{
  "init_std_qkv": 0.038,
  "init_std_down": 0.00508,
  "lr_mult_o": 1.09,
  "warmup_steps": 289,
  "doc_mask": false,
  "steps": 3113
}
MLP neurons of a small language model. Each row is named by its layer, matrix (gate and up: input weights; down: output weights) and neuron, and shows model dimensions 16-79. Each number is 128 + 32 x the weight over its row's rms, rounded and kept within 0 to 255. A neuron's up and down rows have the sign that makes its largest values positive.
After each neuron's rows, "fires after" lists the tokens most often just before its 100 highest values on Wikipedia text that the model never trained on.

L3.gate217 [ 97 191  93 133 102 122   9 105  97 190 123  35 161 119 135 113 117 149 141  91 154 129 150 150 112 167 115 101  91 114 140 151 146 129 151 149 164 124 133 112 127 103 156 132 130 190  55 134  74 123  99  89 158 132 121  90 123 142  79  67  84 118 171 175]
L3.up217 [ 88 147  99 137 107 137 154 101 139  96  99 136 158  80  99 104 125  97 101 131 113 145 135 176 120 167  84 133  95 135 137  76 121 107 121 136  96 108 150  71 140 155 148 123 155 128  98  95 119 152 114 109 136 114  84  72 114 145 120 101 198  71  97 105]
L3.down217 [136 141 160 129 155 141 126 121 124 242 132 157 139 106 137 156 136 111 113 170 118  69 110  71 135 171 142 141 193 102  87 155 139 185 154 105 105 140 155 165 149 166  98 126 137 128 188 146  82 104 152 218 133 117 125 131 135  86 119 162  53 156 176 164]
fires after: " |", " M"

L5.gate275 [106 113 163 159  91 154 120 161  99 124 169 122 121 144 154 125 178 106  87 146  71  71  74 117  56 103  38 143 173 110 101  67 133 158 125 130 124 145 124  57 104 156  99  94 130 145 172 161 128  98  95 148 161 121 122 125 166 117 170 176 157 157 121  87]
L5.up275 [101 105 124 142  89 168 177 138  95 126 122 149 109 147  97 126 184 184  94 138  80 106 212 113 105 101 101 131 145  88  41 100 156 116 117 114 140 106 105 141  77 129 165 132 142 172 174 140 160 171 179 147  75 107 126 109 124 118 108 138 103 120  95 124]
L5.down275 [ 66  73 125  86 139 150 114  54  76 158  71 112 139 168  87 121 138 124 101 176  98 127  64  99  76 145  32 138 154 112  96 176  91 127 130 140 197 174 140  87  67 207 125 137 173 167 156 115 111 143 115 150 123 157 104 151 178 171 185 116 144 168 123 109]
fires after: "\n", ".", "s.", "er."

L3.gate129 [ 41 138 116 139 122 146  63 144 173 158 195 102 194 120 129 121 104 123 121 166 171 139 106 144 116 109  78 124 140  62 129 112 117 182 144 118 155 123  59 132 120  92  69 193 198  83  80 110 166 142  99 148 172 114 109 137 143 186 158 127 161 130 121  96]
L3.up129 [102 188 154 104 141 194 145 130 150 105 112 157 110 102 117 135 110  95 164  90 108 122  93 144 139 149 140 152  94 165 127  88  90 138 133 124  88 106 106 147 122 139 115 142 174 160 110  24 100 166  69  95 136 139 149  58  69 149 171  92 120 200 126 196]
L3.down129 [ 79 128  97 152 106 145 171 166 167  86 142 148 140 141 103 100 116  98 133  93 135 133 130  80  91 142 158 106 102 115 159  90 118  52 184 120 134 179 153  89 173 107 116 181 190  82  85 135 111 124  91 158  71 157 126 129 110 104 184 132 113 112 104 144]
fires after: " S", " M", " A", " Nar", " b", " Ter"

L5.gate331 [107 131 138 137 126 117 178 198  94 145 122 147 133 151 107  91 162 103 143 105 120 115 100 158 107 114 109 182 145 110  82  87 129  96  85  88 108 139 118 126 138 130 183  81 176 138 111 124 134 153 115 146 116 142  86  94 170 129  88 137 102 153 108  90]
L5.up331 [127 125 140 194  73  67  87 154 145 118 157 140 148  51 128 110 121 174 119 121 107 118 120 118 149 155 103 138 132 137 130 133  97  81  85 120  72 147 145  86 146 146 155 186 125 102  73 124 111 117 134 113 150 193 108 109 119 136 117 136  44  92 173 156]
L5.down331 [142 129 155 102 125 148 123 121 158 118 152 176 148  89 182 143 126 118 154  97 147 127 133  89 175 123 131  86 131 147 126 140 109 129 175 162 146 127 159 107 107 189 128 191 145 106 119 106  70 107 132 101 157 179 111 138 144 152 132  69  69  56 106 148]
fires after: " |", "-", " rel"

L5.gate106 [109 125 201 182  91 140 156 124 119 117 171 111 105 145 129 137  97 129 172  93 172 131 161 111 168 120 111 163 139  96 104 176 200 115 153  88  85 139 154 211 131  83 148 152 169 136  81 131 162 153 101 141 143 158 102 152 138 172  86 137  93  52 116 193]
L5.up106 [ 91 121 118 115 125 157 163 199 198  68 115 103 170 126 129 197 102 104 125 120 152 127 137 103 205 166 121 113 113 159 113 136 154  98 134 156  90 105 154 150 151 139 147 115 106 198 112 142 168 118 127 112 151 171 175 191 153 161 116 165 103 107 112 121]
L5.down106 [119  68 137 105 138  65 137 127 152 167 147 196 137 137 115 150 100  94 139 115 149  89 171 112 122 124  68 110 124 182 116 138 138 197 125  92  94 164 153 175 143 142 140 140 116 183 120 178 145 144  88 129 115 148 171 141 148 156 116  77 148  70 169 158]
fires after: " |", " 2", " 0", " 1"

L5.gate345 [153 148 129 140 116 177 124 131  94  75 100  67 187 168 123  98 122 123 115 146 170 114  94 109 104 138 149 137 115  47 154 137 153 101 159 116 128  96 141 116 121 104 111  89 159 168  65  84 173 154  89 114  79 146 160  72 192 129 145 165 155 100 142 155]
L5.up345 [105 113 171 155 128 131 120  99 104 119 137 176 126 118 230 108 145 124  64 134 176 109 118 148 117 169 111 114 126 178 132 123 143 169 159 118 132 129 162 116 137  78 131 134 137 137 137 109  69  54 148  97 124 131  68  75 182 111 144 104 181  90  65 150]
L5.down345 [152 108 143 160  91  72 125 154 160 173  98 109  98 139 101 115 161 176 183 128 151 149 129 123 187 170 102  49 149 125 139 177 110 103 131 105 173 119 128 171  90 113 210 171 127 143 107 122  76 102 113  82 124 117  32 137 137 171 123 103 173  60  50 103]
fires after: " |", " medal", "\n", " –", "ind"

L5.gate126 [120  90 142  71 150 128 122 177 115  87 115 146 160 116 154 141 122  84 128  58 140 162  89 144 101 133 147 139 133 143 191 114 142 138 152 183 106 128 131 101 140 136 157 107 145  67 149  75 155 140 139 131 143 130 127 143 153 136 129 117  77 136  98 153]
L5.up126 [ 97  80 206  90 145  90 158 162 114 108 101 125 172 129 109 156 139  84 108  75 187 175 157 156 128 123 170 125 163 147 164 195 130 116 103 177 155 133 123 103 187 135 149 119 165 132 106  70 128 158 122  93  76 123 144 155 110 145 121  99  83 160  97 167]
L5.down126 [136 118 161 157 154 104 121  57 126 138 134 133 100 140 155 156  80 110 120  95 162 149 116 110  59 121  99  85 168 136  92 154 155 118 185 160 148 218 166 119 148 163 166 133 180 166 107 125  89  91  97  99  79 147  89 151 111  92 140  71 163  83 188 142]
fires after: "\n", " ="

L3.gate39 [ 97 175 171 193 121 107 110  95 131 101 157 112  79 142 207 155 120 108 135 123  48 107 151 151 162 201 136 125 181  84 140 110  56 125 150 182  77 144 156 105 181 126 122 141 121 121 141  70 109 160 129 175 165 112 161 166 160 156 131 170  87 115 129 101]
L3.up39 [147 181 201 148  82 122 106 147 109  72 134 172 140 142 168 148 100 129 183 132 156 123 103 119  71 113 127 200  43  97  97  79 135  94 152 110 143 153 134 173 148 100 134 146 123 142 149 110 119 182 111 142 148 164 100  80 179 140 121 160 116 132 131  69]
L3.down39 [144 167 158 131 159 101 138  99 148 108 198 105 139 141 174 137 124 145  87 124 126  89 105 132 151 187 116 122 138 156 114  84  90 107 125 217  72 171 169 164 188 149 195 119 117 137 107  96 145  79 106 111 104 154 145 140 142 135 169 130 107 123 170 153]
fires after: " |", " –", ";"

L5.gate82 [128  95  54 144 129 144 176 149 114  38 125 128  81  77 154 122 150 143 152  96  94 130 164 114  89 111 180 192  68 146 134 117 116 137 187 168 139 135 111 104 117 116 123 164 131  47  97 116  97 147 133 103 182  80  79 124 127 171 120 190  82 117 157 137]
L5.up82 [170 111 127 153 148  99 119 108 118  97 113 155  62 111 160 126 116 149 172  75 104 122 167 136  58  64 164 100 125 149  98 144 146 126 145 109 107 142 122 127 130 166 158 146 130  65 140 167 145 166 105 102 136 106 130  92 105 141 197 174  76 140 114 188]
L5.down82 [ 82 137 140 110 114 136 105 118 172 187 154 149 137 141  87 107 115 141 107 129 143  97 120 136 128 138  73 111 189 147  92 118 111 107  68  64 164 121 124 123  96 133 130 106 119 182 139 125 122 127 113 155  98 143 174 157 146 109 162 111 197 120 123 118]
fires after: "\n", "|", "-"

L5.gate425 [ 86  90  85 193  86 100 108  84 101 107 108  97 172  86 115 138 152 103 155 129 109 101 122 128 153 137 146  92 124 129 125 175 118 103 209 152  96 138 160  97 194 125 143 140 130  93 151 135 125 157 164 123 119 139 165 146 138 141 188 146 168 155 109  89]
L5.up425 [119  85  82 126 171 129 151 146 135 171 162 137 127 151 157  91 124 101 113 196 124 129 105  78 101 127 124 136 122  99 158  92  86 131 129  68 113 150 155  91 138 140 195 107 142 151 177 146 148 141 160 103 158 141 102  72 184 115 169 113 128 177  98  81]
L5.down425 [144 156 135 108 173 108 160 164 109 108 146 174  92  52 129 127  76 162 155 100 132 101 139 198 139 122 134 161 152 202 148 139 183 125 105 132 117 152 129 135 165  93 161  88 126 132 121 146 147  98 102 155 156 173 165 151 104 163 116 128  82  40 148 180]
fires after: "\n"

L5.gate396 [ 89 144 147  62 107 128 125 111  75 103 132 126 112 109 177 113 126 124 120 120 185 141 112 183  61 115 125 147 100 143  90 135 137 167 120 136 156 152 112 112 103  89 107 207  99  76 133 122 102 160 144 142 141 104  77 134 148 154 132 121 143  94 124  91]
L5.up396 [144 155 139 111 172 109 148 137 112 139 109 173  90 172 159 109  87 114 121  85 133 106  73 116 126 128 138 172  55 100 107 107 119 142 134 116 136 157 128  88 139 137 149  90 137  43  85 142 155 121  73 109  73 121 116 109  91 110 122 116 149 108 101 136]
L5.down396 [154 197 136 135 122  80 157 165 107 119 101 117  87 131  88 104  94 167 118  78  71 142 110 122 143 129 125 139 108  87 131  86  98 152 100 107 156  93 161 148 125 130  76  77 138  84  91 176 164  98  82 108 113 110 143 134 129 125 161 109 173  86 100 116]
fires after: "-", "|", "′"

L5.gate111 [113 143 143 162 142  75 116  77 113 115 121 118 123 119 107 135 148 127  86  78 105 127 115 156 161 171 133  45 127 170 116 103 163 180 129 193 120 168  98 131 146 183 117 117  88  92 143 139  80 138 105 140 124 117 170  98  84 100 201  73 108 170 161  93]
L5.up111 [ 99 144 128 137 128 181 123 166 118 163 152 112 114 216 110  98 137 105 152 129  75  87  92 144  91 147  91 122 151 101 202  59 108 143 117 152 154 142 155 130  80  98 152 111 110  82 147 175 182 106 160 113 134  88 146 117 127 144 118 120 181 111 108  80]
L5.down111 [136 140 163 122 124 100 168  89 108  96 134 168 138  27 119 167 135 152 107 111 135 120 152  86 158 147 125 142  42 181  67 127 137 124 133 122 124 189 138 129 170 177 176 121 165 145 181 132 110 158 116 164 141 137 114  89 120 105 139 145  83 125 163 136]
fires after: " in", " In", "In", " to", " on"

L5.gate102 [ 77 164 140 140  71 156  92 154 109 111 147 111 108 127 136  64 134  93 169  81  84 165 124 168  87  85  94 108 134 114 117 127 131 140 200 136 122 159 117 128  83 138  97 159 167 120  94 141 128 134 143 166 189 115 119 132 147 155 104 130 127  87 117 164]
L5.up102 [138 117 154 141  93 148  68 170 129 121 152 121  90  76 154  95 148 173  92 124 101 184 147 132 129  84 117  48 101 107 133 143 141 146 145 124 107 127 146  79 140 134  77 158 115 137 102 190 139 117  96 174 143 178 178 137 156 202 150 128 157  84 163 186]
L5.down102 [158  74 119 135 143 151 171 114 127 150 109 105  63 151 127 110 112 134 139 213 107 137 124 111 120 119  84  55 111 164 162 130 172 116 106 157 109 113  91 121 146 102 140 143 107 143 107 125 126  88  94 112 120 153 158 176  83 138 172 140 110  66 173 181]
fires after: "\n", " July", " in", " en"

L2.gate40 [152 101 149 121 154 129  93  66 127 144 193 116 104 177  99 151 149 153 112 202  93 116 107  68  71  80 161 137 146 137 126  97 115 101 126  89 191 105 123 155 161 108  95 153 134 183 100  84 176 147 174 131 101 133 159 193 154 141 102 148 152 134 150 122]
L2.up40 [180 142 171 101 100 122  76  91 109 154  82  99 125 145  76 142 165 109 172 140 101 115  98 122 117 183 160 146 138  97 171 119 140 118 197 171  83 184 172 193 115 124 118 142 157  91 118 112 115 144 125 135 141 160 154 141  93 167  97 123 100  71 137 159]
L2.down40 [ 92 107 140 126 171 155 150 164  90  28 103 134 145 121  67 113 156 138 122 106 127 155 127 126 142 124 103 144 116 169 144 142 172  92 117  99 169  80 104 130 149 120  79 170 112 165 149 201 170 158 132 121 143 137  92  98 118  70 166 141 169 209 134 151]
fires after: "rob", " He", " %", "acter", " lo", " Votes"

L5.gate225 [121 164  80 153 136 148 151 236 167  81 116 213 151  76 107  70 157 139  66 162 129 126 152 126 110 187 186  96 116  82 172  96  68 122 125 134 150 129 125 174 119 143 137 127 137 104 113 141 145 178 162  75 130 117 125 122 146 178  78 147 146 181 156 107]
L5.up225 [116 153 115 137 127  78 105 138 127 102 123 143 179 131 106 125 158 134 126  76 172 146 143 207 130 168 148 117 139 125 185  93  77 126 129 185 185 168 170 130 111 114 127  76 107 129 134 164  81 123  99 129 101 127 154 121 113 139 108 164 142 144 239  95]
L5.down225 [111 116 193 146 191 145  94 167 104 114 139  40 101 152 158 113  86 148 158 127 130  99 171 126 164 139 164 177 111 144 102 106 100  88  98 137 131 182  88 145 147  93  78 179 122 154 116 122  68 169 109 119 177 118 149 130 145  74 142 179 116  63 175  82]
fires after: " such", " known", " described", "\n"

L5.gate70 [126 135 197 126 139  41 115 114  96 170 110 168 146 150 176 131 130 137 146 129 154 174  55 103 119 113 146 147 108 156  77 148 156 185 167 164  95 114  89 113 182 144  59 177 116 116  67 174 161 156 210 116 169 187 121 142 158 129 177  97 109 109  86 140]
L5.up70 [ 79 189 181 187 100 130 193 118 149 142 178  87 145 150 143 117 102 124 160  87 109 137 109 105  95 143 139 147  66 102 209 122 148  99 135 145 108 148 129 111 157  98 159 168  96  89 151 135 133 179 169 186 156  87 103  81 167 118 146 133 147  89 134 139]
L5.down70 [160 123 188  84 123 120 131  85 131 121 115 168 125 126 194 159 104 122 174 101 155  61 136 117 102  54 153 164 129 145 158 148 141 183 116 177 139 126 172  77 193 136 140 128 108 119 145  73 176 113  81 129 161 145 176 112  98 129 127  84 126  68  80  70]
fires after: "\n", "-"

L5.gate53 [163 152  89  90 134 127 110 142 114  75 176 104  85 119 165 152 144 152 110 114 146 113 136 175 116 139 139 166 103 102  50  96 154 140  90 139 112  73 147  93 132  99 142 113 122 156 126 127 158 113 153  98 158  78  90 147 121 145 173 130  77 155 111 193]
L5.up53 [153 171  64  96 152  90 107 186 149  72 121 144 162 110 114 144 112 138 119  76 147 137 119 110 121 113 149 164  94 119 102 127 126 113 101  81 109  75 145  82 200 115 119  70 146 114 175 176 124 146 105 104 146  97 127 187  93  73 138 109  87 198 164 161]
L5.down53 [136 122 106 132 174 139 153 133 168 134 157 107 174 162 114 123 101 139 167 108 146  48 128  72 121 116 179 191 145 185 169 158  78 202 152 101  98 146  98 150 159  66 120 123  76 178 121 158 149 140 109 128 199 119 106 117 134 107 116  53 125 140 108 149]
fires after: "\n", " to"

L5.gate34 [105 156 153 171 107 120  97 124 103  68 139 125 121 145 158  92 176 132 127 112 211 101  86 168  88 147 146 150 130  75  67 176 135 164 139  96 146 117 112 190 123 148 112 120 166 110 112 105  83 137 137 120 166 111 116  81 136 141 133 164 147 118  95 107]
L5.up34 [168  89 165 169 141 109  37 131 164 103  85  77 114 164 123 129 123 155  65 134 159 117 101 184 134 136 129 140 154 153  90 190 143 156 146 109 140 132 137 131 157 203  90  81 159 111  93 143  90 110 129 104 154 132 114  87  94  84 172 119  93 122 152 116]
L5.down34 [122 110 116 105 206 109 121 147 155 207 116 106 120 117  84 138  84 119 164 111  96 132 173 131 155 149 131 148 163 173 163 131 138 104 109 173  95 107 141 119 120 169 122 129 103  90  85 123  80 125 118 127 116 156  98  94  89  78 158 108 133 147 105 129]
fires after: "==", " ===", " ==", "\n", "==="

L5.gate68 [ 95  88 100 134  87 104 114 173 131 154 140 112 111 118 117 138 156 179  87  82 116 121 123 160 119 127 105 140 147 128 128 107 121 166 159 164 174 177 137 163 127 127 164 109 110  71 170  95 123 160 119 101 140 181  63  81 145 130 149 168 176 131 102  67]
L5.up68 [ 78 132 109 206 112 106 112  99 155 128 134 123 167 111 110 138 125 100 112  50 103 107 103  85 118  85 103 166 143  94 161 125 157 100 174 162 121  98  88 135 152 117 116  77  99 106 186  78 104 180 130 130 167  98 115 107 110 141 112 138 145 118 134 112]
L5.down68 [118 176 101  92 136 117 161 110 182 188 136 143 153 156 185 211 105  99  98 141 153 124 158 175 106 160  81 121  98 135 108 100 141 171 142 127  94  89 145 126 166 145 238 119 123 111 116 145 148  96 115 128 131 142 151 107 164 171 129 128 100 184  93 108]
fires after: " in", " In", " 18", "In", " February", " July"

L5.gate291 [ 68 150 146 132 143  86  87 110 135 113 133 143 118 156 122  93 160 125 167  60 102 104 108 167 135 219 146  96 166  44 109 133 110 128 163 151 150 115 172 147 108 146 192 111 176 146 192 126  93 115 177 110 158 133 103  96 158 113 155 164 163 163 118 111]
L5.up291 [ 64 137 167 119 147 159 114 120 105 117 146 142  85 137 117 105 142 144 125  99 113 118 111 158 127 175 166 131 130  96 113 178  73 112 150 135 145 172 141 141 140 135 106 154 121  90 221 189 117  20 104  64 105  62 130 127 122 140 108 124 124  95  95 155]
L5.down291 [191 154  95 119 163 111 205 128 127 109  97 185 124 113 173 192  86 112  61 104 126  63 138 106  85  69 119 123 103 121 169 129 125  70  78 115 116 103 143 113 121 136  86 115 114 114  98 134 118 148 142 149 110 118 123 129 146 171 114 106 126 115 134 141]
fires after: "\n", " (born", " =", " footballer", " July", " 195"

L2.gate57 [165 194  91  87 158 144 203 159 117 157 140 138 194 124 173 143 102 114 114 121 140 137 109 104 114 129 117 117 129 101 109 131 110 135 127 148 155 115 114 146 132 194  74  98 103 102 123 142 124 115 129 133 118 142 118 142 148  90 102 185 103 172 117 169]
L2.up57 [113 110  74 134 130 163 134  88 107 116  92 141 140 111 133 114 165 118 156 148 135  54 155 130 102  77 167 132 133 113 150  81 141 146 179  96 119 116 134 136 159 182  78 149  89  98  66 145 107 184  47 144 119 150 116 117 162 107 121 166 161 113 121  67]
L2.down57 [162  88 106  86 119 141 178  95 117 129 107 161  95 141 119 129 102 164 140 125 147 109  92 162  64 145 189 133 161 167 112 140 132 123 102 140 150 201 137 110 133 177 136 115 144 164  88  93 113  94 148 105 106 137  87 137 148 112  99 165  63 124 177  91]
fires after: "\n"

L5.gate330 [115 152 147 126  76 136 115 162 118  77 107 149  38 120 137 102 169 138 137 146 177 190 132 169  77 109 155 214 101 102 107  85 153 176 142  87 138  99 132  72 114 110 129 166 159 152 105 177 120 127 131  88  90 129  84 125 131 197 173 101 144 174 102  84]
L5.up330 [ 91 106 104 134  63 120 141 137  92  71 153 141 139 113  91 147 159 118 137  99 193 150 183 126 123 164 204 122 140 147 102 112  86 113 139 141 115 112 113  82 126  82 151 166 108 125 156 183 102 114 126 109 143 191 101 137 126 110 131 100 150 137 117 137]
L5.down330 [116 141 106 179 148 158  98 104  80 112 152 117 102 140  93 155 156  89 145 104 175 158 168 102 115 134 237  54 235 162  90 132 100 150 105 114 147 140 137 126 124 128 133 193 128 106 140 134 152 136 107 100 174 170 109  99 179 147 114  88 103 151 133 171]
fires after: "\n", " •"

L3.gate241 [127 128 165  65  99 168 131 114 143  89 134 134 131  93 168 100 149 135 191 139 198 113 117 101  99 179 136 170 154 132  77  77 132 156 116 150 153 153  95 165 119 170 126 152 106 134  96 145 176 117 106 168 100 125  90 152 177 113 119 154 187  99 173  94]
L3.up241 [132 132 131 132 147 164  93 175 144 128 194 185  96 110 121 104 117 138 151 107  92 127  97 126 106 188 194 115 115 113 127 179 107 133 152  66 100 160 128 110  96 147 151 109 167 144 147 151 142  84 110 177 187 178 193 131 136 123  95 115 134 110 168 203]
L3.down241 [ 70  98  63  75 169 131 125 137 131 137 124 196  99 132 180 117  45 155 124 153 132 153 151 137 123 133 146 189 101 124 113 142 124 194 111 117 170  70 111 119 103  99 118 183 165 185 121 139 101 112 114 183 118  94 126 127 156 108  97 104 114 110 182 133]
fires after: "\n", " announced", " House"

L5.gate163 [101 139 183 119 113 184  81  84 115 102 135 110 102 156 212 137 102 155 106 112 202  86  65 148  64  93 157 116 126  40 180  82  86 143 167  78 125 150 140 137 135  92 138 198 152  75 129 173 191  87 161 111 158  62  99 121 145 154 144 150 167 123 141 133]
L5.up163 [112 119 189 116  86 140 131 119 133  95 160  68  76 141 156 129 136 194  76 102 172 108 134 154 120 142 171  97 158 145 157 129 113 112 204 142  89 152 123  95 135 103 104 194 150 102 133 161 134 102 123 150 138 120 159 110 107  91 128  67 116 145 147 218]
L5.down163 [ 51 127 205 105 134 136  94 200  75 147 209 139  84 133 112  94 175 139 167  84 152 103 165 143 159 146 120 147 157 213  98 167 104  80 119 139 111 123 102 106 184 109 126 144 124 125 132 150  94 139 127 164 101 127 132 136  52  69 178  76 123 114 150 143]
fires after: "\n"

L5.gate244 [170 116 185  67 153  52 126  98 145  98 110 147 130  69 162 114 113 179 147 113 103 118 106 150 150 112 126 188  61 132 123  95 149 127  92 113 139 157 148  94  83 119 109  95 177 186  48 149 132 111 149 125 166 168 140 122 106 140  82  35 151  50 124 147]
L5.up244 [106  75  95 137 173 140 147 163 169 113  98 131 127  57 101 137 114 118 102 105  62 116 118 117 166 113  82 105 134  73 121 135 138  74 113  93 156 135 141 120  98  96 117 100 112 101 141 111  98 142 126 135 111 139 128 164 119 152  64 100 111 115 199 153]
L5.down244 [106 126 162 188 146 144  98  98 141 139 148 106 159 102  93 148 115 109 125 135 202 164  86 134 127 153 168  47 143 130  84 128  75  92 109 201 159 159 125 180  83 170 172 132 137  95 162 161 127  92  29 117 133 156 133 148  87 108 129 106 123 127 157 159]
fires after: " |", " Ministry", " University"

L5.gate175 [136 143 151 145  38 164 136  99 124  69 103 144 128 150  84 112 156 149 130  98 132 155 212 159 119 135 165 107 121  98 138 124 148  95 127  80  91 163 124  94 167 124 109 109 178 166  62 106  99 173 205 190 170 172 112  89  85 107 132 131  95 153  82 132]
L5.up175 [118 127 164 191 120 192 120 122 169 110 107  91  64  59 144  83 140 157 159 126 139 112 114 120 130 149 168 136  61 130 151 110 114 146 135 157 136 126 117 129  76 116  94 159 192 175 139 150 137 139 140 131 191  94  83  71 148 142 142 125 148 107 118  87]
L5.down175 [136 149  47 130  99 188 174 102 121 109 127  85 129 193 128 119 132 162 106 134 146  95 176 145 129 104 167  47 155  90 121 109 121 105 110  80  72 182 144 186 124 168 131 112 124 117 130 157 102 127 112 189 153 147 107 119  62 151 116 104  65 131 142 110]
fires after: " |", " were"